MLP neurons of a small language model. Each row is named by its layer, matrix (up: input weights; down: output weights) and neuron, and shows model dimensions 32-159. Each number is 128 + 24 x the weight over its row's rms, rounded and kept within 0 to 255. Numbers have three digits each.
After each neuron's rows, "fires after" lists the tokens most often just before its 100 highest values on Wikipedia text that the model never trained on.

L3.up632:160204153123092125138086095145121135131113150158076174118110162117113123126139137135137100148164082093117110105167119137118128168124106151097098110140103162119144158143109105133127083154146105115179131132122117111144135134133111102111085146146156066110149155153136134147122175114126111129137089161139096117121107140129129159129109105111100096128132147078166141145143122107109137158130
L3.down632:159097139091098090105115120145076163118131132144118170146128114153162100116131092116122114178101115191091155095117140128165077137146092164089106089111116131074121145161144091130136097149166132135139136116102095096106192127146147151133146170153108133103128087157152127123127140105161164113186152170120143089141172133136117123069176135104121105175157151083123144138111148129185163070113
fires after: " |", " Candidate", " Name", ")"

L3.up3217:151136137145118141103132124150160159125105141134140113151060086168129093120133159119154126127136101096133105102158098107164136136126113156134111128130134140107108161107126166159125122120160091123081140140150131118140093126164099115137125103120187107115152151116168167122122118147106093164107103181140179135154181119168144102158107181170124126133105163147111098141123116136153132139111
L3.down3217:123170133100095136144176127103139110125166144087128123095125122111099114140167181145140092139122161139120129090147116141128129133135124146119137107132144136102130160140134092107158103148110138144160111119126176174162137146095140113167126126109124130131127109133125127114121123126101148157160140133085091118087103120131160125111161115114120129149150128149117145123099143117133150077149
fires after: " of", " \"", " as", " the", " to", "="

L3.up3997:126126181157144092123112190151125121153158104142096140114110120165128120152132173127109152123110112129109155078111078112152144115112149136115097115150132144129080124119075092133112067144070108118126112133110096119123095113126108149125102159159178120116134149122130134130119106172117141138154139151150129102178119139143103145161114168124105077114136137106114113129126124128098117092129
L3.down3997:123145144120090096156120114071150155128104135142118144119093103127120125107132140133099133090144139180090120113134129139145116118132141133139122095124136118089135140138103127123155129075074114166137160127104179139128168125148127143127088109114128099118124060084120127130142106138098099118120146116142147146134121150138126121155123124131099184088145119121122160143115153085150151136134
fires after: "–", " ", "202", "201", " C"

L3.up2274:099161152154135069099125121153094145142118137175118112123108146120158097155136138136105104145084112118104097114111094122122149124126121175177142160108117135178105096113086114144173166169098113132133129143107121152108123165111093132108174149086111109087214129122156126156113164151135122149074115150065192107151124132125127108139127106162128136157086120118127156136136084142148108130118
L3.down2274:103140137129137155168122127133155164080120077130137098143129113142152112141132116109105158163130110116175114132144164132145105101119143088086119163130098115127176150104122105100154111103118124170159108104082166112150089099160113163127205098113067128167151125124086139124143087114135112165129095111150098124105132123162109187114125111166138101125153130143102177125133142161120152118128
fires after: " |", " +", " "

L3.up4221:134128158126156135116100112132136108116082077095134152125087035140110103111114160125144121108135111123149085092151048132124108128128156124149093134130140093141117164102100112160112141152159112115164118138132159191124083120129113134115102146105124102110101133128107165127145155157149140123130120118105121106091174076142116153158135121154125123092112178161082143169111106149144136145094
L3.down4221:137125108080072128134136090106168137104153146121095134135148138102099076137109121147155114174142125108131153108127123135122113140148121114164129156152169147108106121134148079172117130126121133141109121102117129128135179140121153128135129147140151135096097161122128137163143137155117110161102163153149113148134134111128197142134145120148133115137105152120125126095100130118106116107139
fires after: ".", " H", " h", "|"

L3.up2381:116196113097174086148062139118113157135107139124163132121122151106125129101154137147131134111161180170130092137139114106123129109165143137095167141111140182142158133089106105123172121128129097137182141125136099142162106117148126113149153141120123082124131157184097136168137137137138139124161114131126113148113114115169129123135121171109121174152153168050126135124110106134137150116127
L3.down2381:127155116130103083150109114146130148130152115134169107144116113107117166118160083119145204128156118080105166139109112120150089152127129131129171094127123124156109138130088119088121139142102164104088180110141132132122126103081097131111103115131110140145066095186133097131161145120111158113130144145141106151126116121150127159174110140134138117127174128105088105106140132153136159130083
fires after: ",", " such", " (", ".", "—"

L3.up3158:124140135132130109150083109140116142152072049129129114164111146139104114125135160133177132148153120117125119142142123122123111135159129127135117144118096115086157173108122110155164142136142099112098166120139061129113124114131131091142089139128125099102117106135089154138155123116121119174131123072116141118151133112151146152122148122071122093145140119114104137110142078150134145145122
L3.down3158:120140091136132143158138159141111148095129130128181119121115130129167129112134158154136146129145115157108130147116114083081167160100120142145131070111138130142121144180131130120146110147165155152127111119123114161100168151112117130111106150129094095141161120159141088131112141093128132118139167151153140118125140108159154105148106120127124150117111127131142170090179088156112113130170
fires after: " ", " ("

L3.up2016:118123136149066124151135116137128152119087109134140127148098111139129124121110142137160146157139152080146137096148136137176124093144123150102128149113148099076145151141107137140111139084165105111126110146124081149136098156090146043137125123131114156083126093137163133122119139129107130146147093151133149115140177092131133129148177140117122126168116141143110132144118110109093110125147
L3.down2016:052137178138091134133111107158160172169144157126133100144150101145132147159081095170188178151118168121116125117139141170099136112136111159091138129176156140152095100105122150148102137113139089135114132175064109132146094146129119121115131110141119122147127106143131151102124093109146123090126112090140152122145130175108152142118135121112110162134117107127154113095164142118110114091141
fires after: ",", ":", " ", "ot"

L3.up1235:146147174099163127155128112151133132102128139103150109110115151114152077084120128157132109119117132146104141121124028120094111113137107123160158111124146129149122111149085116167114122154135117142145119130128136146135135131129070137173093112090141099131174135114118120155150137172163119122084148103076153102107096097124129114149105149075113124101112144099138114146159158151152114146105
L3.down1235:159111091079110115114132147123084118135138134130112129127147159133153121105123115149105123128119160108160152141122137121122136133144174150133103111139116074112138062121120108096143134135127135157135156089105113130135132129153159148146086120125164101161151134092167088123133086092142116143154149127110140137184134097129117141118116143058130102140089086133117124106111154068169108121092
fires after: " (", "4", "6", "0", "3"

L3.up1569:152133157106120113123097100147139167123166136128115137111110113161137122102130113121086135103114132158083128095094098109124151148132127161144097170139142163140096147130054110122073153116135122079139110102108080111142151134112087100149140144142179085124181124146117141115112118133119099142145111103111116149150120096156121100196127115130122049166144191142072125156095126097152149110135
L3.down1569:105112106137120111139146160126125065104097084164150171117114149132103147092107100131106099150118139132132165137140159115149074136138108163137114178165110143176153122143131119176134084163141147153145151091130151132130110102102137165169096176151120070153118144172142146113131104129125125117113148114105141122155124135118116133128142133091120139101147131124144108148128156126144111109168
fires after: "-", " ", " (", "\n"

L3.up4118:127161174099096139138117113136098168132121139107096118134115104152105116152117133130105157140124114122129115136121082097196099115154089191143161139099124183128121169105126182118146128109197119107125109128111090115131115115112171116129141092109139120137130101136129130121128113153154097136135073167142106161128111134133111163144110134132127115133101158090146135145082160157110129105103
L3.down4118:141163096151097111155188120075129132132121174133144114104118091111128109093133117158151145121087147146103092131106147115117120131119114128115136116187111110122101092133100051143161110162108093118118130133152111127161124123127141185143114118159133132108181139121141126119148149103101096107097155133129120144128110139134118101125131153113122088138104135167125128092100147134111123117124
fires after: ".", ",", " it", ".\n\n"

L3.up2909:126104123097164131163098134153124148140119106135156104113117128112120150150163163079084140125108111114114146098142133158143135106167113127106110168130123158126116113144099121113141113059142128096172128120116097125158147151138122089148160127100111152079136121146130134118141125175121119129109112097105126114104135127176113153116134141110128131140128138136124138163108114098114158072131
L3.down2909:108174136129138127143133158123109131116136127128173164162109108134172139142144122153105083143128116130133109139134161135103121083131154123091114125148138190129152139104067104138113125133129130126139150155115112081125122140187157116134105108118116137136124136136142122104134152143125107131125171098114148122137140123115111147108156111158114109085103134161125150080136142142163144116151
fires after: " (", ",", "9", "2", "8"

L3.up910:125128118137149105130122084147144160159095123104121102117106137116119150133145120087109103099109122098108128159179123186162118125131107125182130154099148152109146135135106140134120145140141139108118102134116093095153127110134089086142104164122122152106102139122074132083067134141101134142172114122119104122130146103130136115115153135121121129133118148158138081116162154125150144141133
L3.down910:124178111127102104111137127130128138158131096134150165125168164135106139135093075146093129145139142122143135099110139098113140139177136158154112129118107145113141147120117150101163136129169115130096145092115093128147146135122126123096125127159135130135126159081147130100089153118131132143087129140137156123110147152151068100123160061096121126120159115130142145105197127118136126118096
fires after: " ", ":", " –"

L3.up3537:100115137126143143171129130133136108155111123123105118136094160111113133112124177129109119098085149069073107113132138182165111195131135138136112122125121132119116151113137158136140139094094122068096157132137127152130119079154113146171118152135154098142138121118117149116126129162181136126086190135153136127124113100144115133128122116138133167151106130099107128144099072112118149133122
L3.down3537:126114108123163148125130136135134159126106154093149098113160137109167154108139154114136126124160167152134130097146137161125119133114144141112148094144139137139118094142130090106136149122098113122117108105116127134134173129109151122144085122104169079141167187143131132135112095109137133149148105129160127131158107112191110150145149167099139099113147136132145128145121122132134163143099
fires after: "-", " ", "–", " to", " –"

L3.up1206:112139183106109127153133087141161149155129124117119146168127103131084131115152196128128113124067125084095167134128103147128107141145138157158113140146144128151089123114107130116094136101134106099155115078078161121131112100121129138149122156131172126074125092157094166109122119198160093123145106123138135122130131105099088091114135113115121146127125175083126130140117154109151123092090
L3.down1206:155182184116142168126104123154119096154162129094169149140174132106153135123170120164150110163143128136169118097137125130127088124097127132082137126072119104083140105173121148141133166144129108174127131109101123100108100117078142144126136127118089095111150134135151182142152129108149149133105182106141132149163138086147105125124111164111110132108147128154146118121087171123164115144110
fires after: " ", " in", " The", "\n"

L3.up3106:136171125144136123119109110152134098121145145133116158143085121126150139097109127102080110158149135130132105088125150093119109113120129139074154147133138145145158136151113124110126126103150114090166120121111114127154124110134134136108148128110086114170138101163128140121164167129138088168123140128125121138097184149140097149101142108149124124117123152136164125147133133107090145106124
L3.down3106:140118116100166120137131120206181113131143153132119122128123156099124117092088151136096130115123191160135130152157115148147103119127146139138160118164124153152150159116093151118166106098087148110116163139122135172131114136095128110108084127110127154131128098122159102144148143113153085151064121135173130133120132126127108136142150073124140153112126099136138128117113169153116169156144
fires after: ".", "ä", "2", "8"

L3.up4500:114134199103146127115096109147128111098133124125086165132111135100110123138145153109143117094121148134085115116128096097152080100159144138113147105111135139117105124128106165112135133168167112100192131116125135124117140108115084139129155110126129119111129144152078141127146125130130134124112092076084185140123123187130150120136139125088128133101141145117114107116125194128128171067091
L3.down4500:151140125136122095129133128098133147121085106126111124087107109137097160095086144086076154141177125104192151106118116144141142128135144135132151136124132166150134138113127133132149137127072099119109153104123147121161138136120119062133089159131096157116096111065138087110145107114135127185146103143145147126144132108124067112111161123128140113160088108110068164143119164121107092130126
fires after: " the", "2", "5", "6", "7", "3"

L3.up4442:071144146139169092126092132141155134141095096127084105130096103133088124147138145144123138143155125146109157110170139128121125120064113131121118150134131158061141106133093088090129137116130105092130140146125150137092107076136131093083124153127140098127082109156080156147129117153132125134130093133130124172172151149109141126144133114104142125150105128134166106071099105120085152112121
L3.down4442:134117126100122103145123115006117138139140131114122082139122121130153128118142127148127110093102131126142154158108149148127131139149134134159105125117122138103132157127127139152131136128152104143124138118137123133131129127158189120139073115110126132102106112158128135107117098090149135123143164141145143128118131156130146125105122124161116069146140175170078145107125117136105109105115
fires after: " ", "–", "6", ";", " ["

L3.up3983:134142116140140106144091106136160137114154122115126063159120114114117144088148155120085115120137132127115104120162117164122095132133163143119100149139110148047157179154109075134145098129123114116118138105132119131116132070111118089167126106137128103117083135146132157140104179132134138139146131108158098131160112134144133122168131132104141118126117128124083116157122117138073176100110
L3.down3983:133182106153145141112134142151113099110149152122119099144127130129138114132102146136113094157150143140129189133108152134117123140116134118122149116148131134112162108122162136165128127149119133137147128117162142082132144142126099085136117135136135145172134120125103116121129105105093161116140135124119107186091087182126177113121153135160121109119118144119123122103116117158140100082156
fires after: " ", "-", " /"

L3.up4502:089063105123122114099107097139112128115107144139149081187072124124095118125152136121131098151152094150104145163126146158140136152136131139097096147126152102057115141087105139100114115150107114075131131116126104129129090112149097126112142109118174102132119147149103139116124096141087168148110132100154129157132160134150160138173119166137123079210123173146109154128140080117127191092112
L3.down4502:126103102101170184113164155093101114158128109119155075130106186121119118138125119100090099170154119127120128107132116140143090112115078110083142144125148118115112113176109105151139173145129151104162119148134114108141135098088136101124129130103125107153162105119151145120142109165115170145138096133105136100120175164143112169107097148161119176124145187117120126143150108151140107168091
fires after: " ", ":", " $", " of", " number"

L3.up218:100153129108115137133113116149165136169134120113079141122111100147116160143121153136107113127108156131086118082138076118172140211126135157147112123131126130138148146126131140116154143157125126135116121144109144145144170094164148137106135101156123105141135147136134120134164107121103103137131099118150142119151151113131122136100144130100134141084090127101127131133153129124139146116113
L3.down218:126083097132161116109146169084117103099115124132170125154101154163132089124134159117185146131132097095127187152138134167106155130110138091127143120111129140106120123136085083151108094097090108095122085102156138121112116163094100124163087138108147080108108128134094131133121134111151126168117142112124159141149147144093155126112095118162139113147149119131125141145081146090115142137152
fires after: " and", " ", " until", " since", " to", " –"

L3.up1739:138155120136119150135161175143142094155116139145114109153129140120065135103123103178104108144164109178120118083130090122120132148137139156081088131082102121095160143112107084100085156141085130124160104119111135164157102135117124106149087162096133084140134126174151158140137146123145114145126116137139115086133170078169142105119144117086123112104098136126065090107099124121086102142108
L3.down1739:137171130143146135168095067184096146102111104108114137133159142093122106079128092126147105158122118098111124151129147092125138117112135117134160129150131159183125142082118138098162130118129147154127140119120100129129129145154134150153112113124147143136128158167113110140110089130133108130115121160156124132120172160127125135128085096138137145064137103096133088118112134128137074140127
fires after: " |", " was", " is"

L3.up1224:132161154107124077122108069153120127188176136136132120158093119134146107110152132169154103148122151086107125098123133114149125150139124136113105156153107140161146151134124148119172098086135114086113140092167114120091087113084133136153120135096111152140154087107160130124129129156146107146137088157099166139159123125126076152147125092098126106126126138125139131133147110135148138086127
L3.down1224:155091153093137132128128155126111141121095118166127107127167131120132130080150143112125117151142125146135140104138146077119090109120152129100092130111134153148156161101108101119129136075156152152159112110136113137130168140123122122149092138100085093124151124150088183155084114100154077138156157137099129130095098106082113146153156119156108074242168098110126127122133145106138116102128
fires after: " the", " The", "The", " in"

L3.up2645:115145165103177103155110139168161107088132141154117113119089107125106087123138141157090143101092077127112110112136066135157118141127153143157052155106100097112098153199137130132150081153116131100126120098158156122096105148121086131142120127126154093100145094103100132141152115135107147146073139156140129118184103127093132127172118132103122116152101163125098129111138112122141115109157
L3.down2645:128185123173095135144158147073078123058135091124146191088121119166127125120139125143149137114133146153134106106104136132102100118113110086146130114124109170131156141122186123120100117076169145120114143126124109129132137077138096104109123157142134116162088126139169192158119137161168128095171104135125180129126157098150085146113152149113111121115135063157134130141156149131145105150107
fires after: "-", "ing", ":", "+", "ed", " •"

L3.up2263:168160132152136139064081117167186157141129145180084127137089116165143108092110170129111093100164117132086165093187084139167114143122119109152125117142165110117125161098125143151119116145168101125127112130102162120145127124148112138102090113135129083158170140123175112149152122157118111143086130169159146103144140123144118093107119133106079106101106169129119056134104126084148116136131
L3.down2263:133153121108107136119165132008124124135121097122114115092131121137138136122130165106122117134139135131144131082119123176139116133127125119129157128099115155114136118143097096127133128126127113125152130129155128137132124152087127126140130105141100131115143128148130142121113118140135118135120108120076130131149169151098118133125129119147123100134147137120125145136109126141142153113119
fires after: " the", "=", " a", " of", " that", " for"

L3.up819:105115152128136154138100099149117174103121138163139067145113104101090062064119125134118116139125146109123115102109155187160164136134155160114095198125114133135123098113082097163110099143150106107110110128129154126136143143113121126132108131084138113081159119137102166126100095137158151110144148148159113167104147116112110139176116148138110118146113133139158115118141113147144143095151
L3.down819:097112149147159140147169171144109136151103096136140120132117103095124114170154132099110171172104165087099098137130102096130111156131077154132135152152165139104109162151158107099143129098130117157107135150127097117124102155130221117136157167146159151134087084146120121148158165129127104120131092167106137138168160143109131131080131168134122123132150141132095138112094162110147102170116
fires after: " |", " /", ":", " (", " =", " "

L3.up4250:106145132128115160130147152134172109139080104103081076126111162122101092127133150140107093123147094123129071121156086089128143120114140211092101128103099149088126169147131136118103167088087128110083106123137128147120140114097126119117037148101108137111099135111085129095129124135120112134117117153149180107138128131149140117144152090093129102123137112138130165157116118139134129164141
L3.down4250:081121160135119128122130134133144134153119142109101108164105095130108129116116120119111116122124124173127085132099154147157134138110110115125158114112163090099107097082112118112138119085137168095113110127113120150113172098138117130104125132103176146131111065155171129153126146129125141148120133144144145120093146127145105156137123165116141123144097157133148120132129153088126128046165
fires after: " |", "ed", " by", " wanted", " called", " was"

L3.up2885:123137173082153118106087101118134092118145099146110125157110138101094109133133178118125112111134137131078106108143131119137128172107107107135135113140135161105152138113121091120131141125151090111137125093094102107161120106164107119168138114109122092102133140110122155115160113122143092171116144113157148145141126118072126184134160106109103112129127150173160103091126118085167129064128
L3.down2885:118142162122144126129135107000142117123124111134126112137110125131120127112136144123139104106117154136123109102149109143127127143119138120133144123137123142118135135127109115129139133146124114103138136129132132151104116125134118117129119127115127113121139118154154151124146126135119130150139123124134103121146139125122126131140140118145000129135130145144124115105124110128147133109118
fires after: " the", "'s", " in", " of", " this"

L3.up1811:105108126111099110153111138150127137130126124146119083157112111112066081110131135123097139098111120097153146101134130166114110142121131144132065153122083167125152151141066099111094072107147130122142108140107154113127116099112117099099077133111183100105163125141161124135117138112180121152090139114135132121140102106130171108159120128120111096136123148133129117144119095118109137124147
L3.down1811:124102117125113129111120103140113117130136141137130160115147124131123144079119111079127137126112167105089120140130130132151090153130104117137130167142106138160097146164114119125119114123153129145150144087042164144116114156120110154158124129119149161134108136153147190146131120117150101139133159141136134122134107113093102102146144149098119144127174147156144081109091112126122129156103
fires after: " |", "-", " R"

L3.up1549:131111104136148144086118147155131175132134144103134108140112120115146119127103122093114126110120129100117123107142128111133137111127125148127109139166129106118136136124092145151140082187128080095120100155147130075129148125130095155099129085135147118105137125110083108148103160107113145116107118130143132138144138129132139124133115162178105113117169158153102127164161096118143131137124
L3.down1549:148139124100125138112113111170133126100140150114123127148123122166112128137111122134185093161203170164087144100087137129138119082107131096120123073099165121167149097124130111118101151145116147138166126106132094158107130150110089059069124168150094128161118137115117109131153073109141150179157143136113141146149095159113130170084145137091137127141112143137184130109151081141110106137096
fires after: " ", ":", " |", "1"

L3.up3006:125157151086123121155088097147141100084131139118105125153159121115137080086156155130133128148134121133118098090140098103144137119117128168107123151107140140141115120080099122159131105106106129103183113099127122118135118149117114118094139139157114128076130118133094138132123167094112106143126062159138135181132133163119124075158132148160103137147104120129109094118151105114131152105158
L3.down3006:116091129131146113172140137121106180097138123091147113145126186107134141132110122141121141155134166141125108137096105144130065111131169112138122101141165126132156125132102155141089134131139135150131134113106151172095116137119121146121137133139059116124131137125139093113114129129160111118156100152089100180151132120099129109155171108088142157140106155134096138117140161119145133113116
fires after: " |", ":", "|", ")\n"

L3.up295:085098110088151127117133131147153124177144097132139099159125095133083137144148167146118095134075151090129099155129131141209128140072119151135110093126127134080105140112114108125135121111129093106128125148120132158138070082138094130096116090088149124059159101157122152132136142114124124144152178134123161084122107144131139168127125141135120096157113174134127126145121096118145149134124
L3.down295:139168096101167153089095126109078136153108143150125085095114166177116139152102125102100126112143104103110119093106174159134172126110126151151121117083123113096141126177091087096109163114133103100170114132136141136102170081143146116095096114070105126113149125138117124127100106163146118094172126170157131091116120093125118137097106137142069121125144161131129141153154081124122117127110
fires after: " ", "0", "1"

L3.up4355:119121148082100093133124107143186114101119134147140108138134118168097105125128130131125114132100134127126131158073142115092114121118146136162125183151115134131109092068126103057113159091071111092128128089095122134132141124112112140117129127151207115073140154174137136114138209127167142123115187128149116075145112152151137102121128116146134111169154129131110119140134085126109145132136
L3.down4355:116141145099102080112089130178118120168140111113104134125187143137129151105129091148090132188133126137109138145087200155127118122147152129117117143129136166126145161087115137098112119132118100099114154152149184127146155136098082136111129156167170140118175085135104102113110159107125089184122128084128104156121108128062105151148160123153166144129132141121102143128157112167117108172120
fires after: " ", " |", " |\n", " of", " votes"

L3.up4448:084130171146104116142107128147127159117104100118128117158140130125085102122137164133173127165126111172110054136135117190174119149172147157128112159148115115123129137082094071170130163152151083105122119069107141127123122130169154135116120126122142101086168153171085162165131168107091095139162167153122100097124129073106141167153150147133141086148113155094107116107081112121124145120091
L3.down4448:122163140104112108122165123128106157137129125125136118100112113138159113207112138159093092134150141125089147150134158108133122153115104117092163088144132132098163138175147146115154165099126148163115127143087086169123097146142167142136130161100139173105113106119133146091124110096106127143113106123162149083139091126127153113112104109173139137118125092092131112121102110134143130149136
fires after: " ", " |", " the", " Votes"

L3.up1341:082181119120112138126153141136148119144111137105087120140129084130094087129134132144123127178128135095101131129132125116111108110099107152127148104151139114078123139129129133118154132088141122112120127101103160141135113094142121145130141102136158106131171101101117148173156160138116121137103140123134120110156130124108129150165117120152133126168121164115133162139123107116090102157120
L3.down1341:127148140119087150131169154179149138149157109140123109074133090109132186123090133174154165129170181147192109152108157149131101156127112171117160144122151160110128142105133112134148127120122124135151119151102124155138154130101124123095129114173125127090149135125131138095142113111096122139161123104086119128146158094128103108130132107152113131101121126170161098130094101137088130113152
fires after: " the", " \"", " a", " an", " no"

L3.up4194:098113119147140135140114116164173119121079090154062099184154115133121114077182109106154119154105160105103136141177072102141099136154168144151114108150124136114125116093127141131115119093111111116127106103104122148139134135141108093111138116156139104063105129111081114086144119160121112188148133095137101158118106149121131087136129125136124121127056131116156150144135109119131126120140
L3.down4194:146130073076110173123157081198180144131147155120122096128115130128135088149074123139136131148108077097118128120145152140089127143102161117086164129126138115191126132102114137127147129126100137111125107120059138165059078149133135106131131113101156104152153146122113107115170140127110124124148114157103143153137108139168151107092121112146127143139120104100157115133147125097115110122108
fires after: " L", " l", "j", " el", " La", " j"

L3.up3169:131122140115096154148110077151151046096152105132105152129128117108105177125143127138092131057071147112126133113117078101128127137101149165100150138115123188089129106141126140133109149164123117123137084118138134134159128157141129112146148108137165103113136104092125138131139127112092137105112102123126139130150151111074149119131105131127114131135113190103115131121143119112095142107139
L3.down3169:105089125158147157131165169116157107107121070161172131130132150174094096161111128070111144149139136114097146132140152156089128145132128101176127142123140099182111151136125067130074121117140136132150144146111164164129107125159100135142114139090113146151100168146118088126147126091118118142115136183122122150155134160151161112102128154114126165123152117174142117145101133121134142172112
fires after: "-", " ", "|", " •", "\n", " |\n"

L3.up2545:097139161112134142121113115149130165166135109153141135108103081179107147107142140125125140120110113130102129114107123120138112152119090148142107147167157098114109135090124168119158117146109120109145070146117123103117115146178130167118141115152144102099135114115138141141117119145116101170138153114125147156128158197163142151081141148165092160097073130107176130142147115122157139114109
L3.down2545:152127126139096133081111144120109119113158117127101148179145192128104124161121123149127152141147160107162129143164099142124106105126128101093145120101078107120157105150126102112108144139102143132140141087169133145159124165118142092191136133094151131141131163104132096124157117117095069138096115134126142137153109042104099094129093134152130144182171139121106143129100136122122093114146
fires after: " ", " |", "0", "3", "2"

L3.up2639:153145109089106106120142128159116158086094155137133102123152098132109125125124164125144128102136110117128144144099154133097122150196164166116099151137094098107140132095115128074111127115094136099125149121103086086108160147102133144133149150142160122102127108142100138116114170156153152135152112161161115138209148117101107091167166161132138143133135150119103089109120109157166154111133
L3.down2639:120133123109142107124086152125115139147110145110154117140164110117096125151135130106157151096106085168156139155127128127124108113112139161112091188147084128139160154137130116149099123168126143161132134141076160082105131154143148128146146114133093121131150125127119160180103173115135116114127112138113141096132123190103123142147167166115141110124125139119135106136133105151110131149116
fires after: "-", "|", ")\n", "T"

L3.up2497:145111140144130166136124138171100140122108095126144114145159141157061155151166132135145132143139122140117099103106131109117143127114165169141134141103143162084100114093085087134110168129072102110134106114112100162157105137154124116159139136131163100053133118134128127142095146106170088144103114116114157150100111110113142104093107140106112111090135135113128128106124139138112127155123
L3.down2497:115132115152141070115141115124145085118092061111108126135104175144138155121116172101106105116138100097120131121140158124133171127097123135119120129175141139172188109121140098138138131129151138147159139113121134129106135099160162120158140113160142115164148142101106135115140117144127153102073142137144154120123146111114091136128110151106152159135154152144118129145110131089127152126082
fires after: " (", "S", "\n", " C", " S", "C"

L3.up1162:140125136144085170117122134162084111089129100185186125185120114159094112130114110127127134113125146143113127128149135135232125135120124154159138157136144149092122135065104168130117122111156110106102171119123128127099088110163134137124124138132129125080135153174181125106126126133111129131103099130143149140111110151128140090128118158172125102090137125109118113106138166115139134131103
L3.down1162:191139142118148149173146126117133130104194163083089172160146084110108133139091106142147104140181121137148150094098116167160094137127104099119127095146145151133161112121119142099150092111158136135127090132073146138180130146123150109124070102127125130139115106149124133117089130126103064102105125128133162142103125097124108124112095108121107116118177100111097142093092120138143123165141
fires after: " K", " W", " P", "L", " C", "C"

L3.up4484:137098125159127133117080120144145180120128119171110095147132117091092130106144118113108089121083149153135136134173147152130130163096125134128104175118141122139085150099123113092123109135116133047129135126087117152118124148169110110081146124122160047085123129141100122095129110099110148140136126123135165149126149082170178112131143132151118098144153133153099122131132040139116143156149
L3.down4484:086139103112158145096137136114139133108139082118110097119121096117134115124170126119111087138132121119130130143139128123082142125151145141100122136115130111113127162118159064126116101137154163124168125120134124129107130095121106134139161138130123099141148109134073113089085155117142119162117142137108118112129185130143158179113172103133143142123146173127105169159164102157107100157104
fires after: " ", " of"

L3.up1776:119182128120129118106081140152110168143116138113123120144162146124109127111126149134127151101171121161137071048118139136136142120131123169143132151087125165110142106145112107127145106108150111126125112098146076140124130092117135118125148137124159145065116159167128141141132115119109107123162096143163114145163124104132139135121131107108141079127133135096127130124094124122100146123077
L3.down1776:133151124105066110144083152126081170153135129142160120131148166163108111100162117100090140142124120125132087094128120139136126150119118119109130132111100178169123120121114187093138157127123089136168090071127117149149168105100149106109125099128114156149135136128120141120058084101092145112141117144137110168091139099134106160127131152151134132160126090117121132111100161133142097097117
fires after: ";", ",", " (", " |", ".", ":"

L3.up3110:156110120137160136159107125167144074096090097143141105148072100110124143147109121110140116145093112128114126143134135138129132126106148131125088149111100139082124133115108116134055098130127113108127139080111106122128117158148081106128099125148123112094135103100116125117128152110113135165128123123136175142139118139122158082174102184145114150181152129103115090088096099105103145136124
L3.down3110:151160072097144082149066168119133147139171154119144117094096100103171135108133108137083155132136126122116156131084152131095096112094173126147145153175141102133128099138116118156131106158128142132166151174134128093143152155062092157135155136105119126073136114123097142104133103116146142129114097135035110153132143099104094127177119130190153090194160125112120143131161129096139153175130
fires after: "-", "op", "og"

L3.up3796:133138174112112183172134115148107115130112090116182147159089073142105108097141112154148126102109156144117182124104134126125130109164126151166112173131093098072143117085120096144101109160155110093103127126125124132139127119151140103148122121147157092131116124152161155143107122093140162150166110105113104126113116157166154118163118116115116117104134137099130141142148129122173157155130
L3.down3796:090145114134083106178109166121143147128137120137093147145142105157159111137095171130149134121109129121149127113138114161154100162096118116121134114085156153108136111142136122160142131101111129117110125094106113138169163115097122142110138133093114159117125116159130147127139178138109087163112132156131141129126114128109101131148177114100151155110159145095141077128093173073132075161124
fires after: " d", " D", "D", " s", " Sh", "S"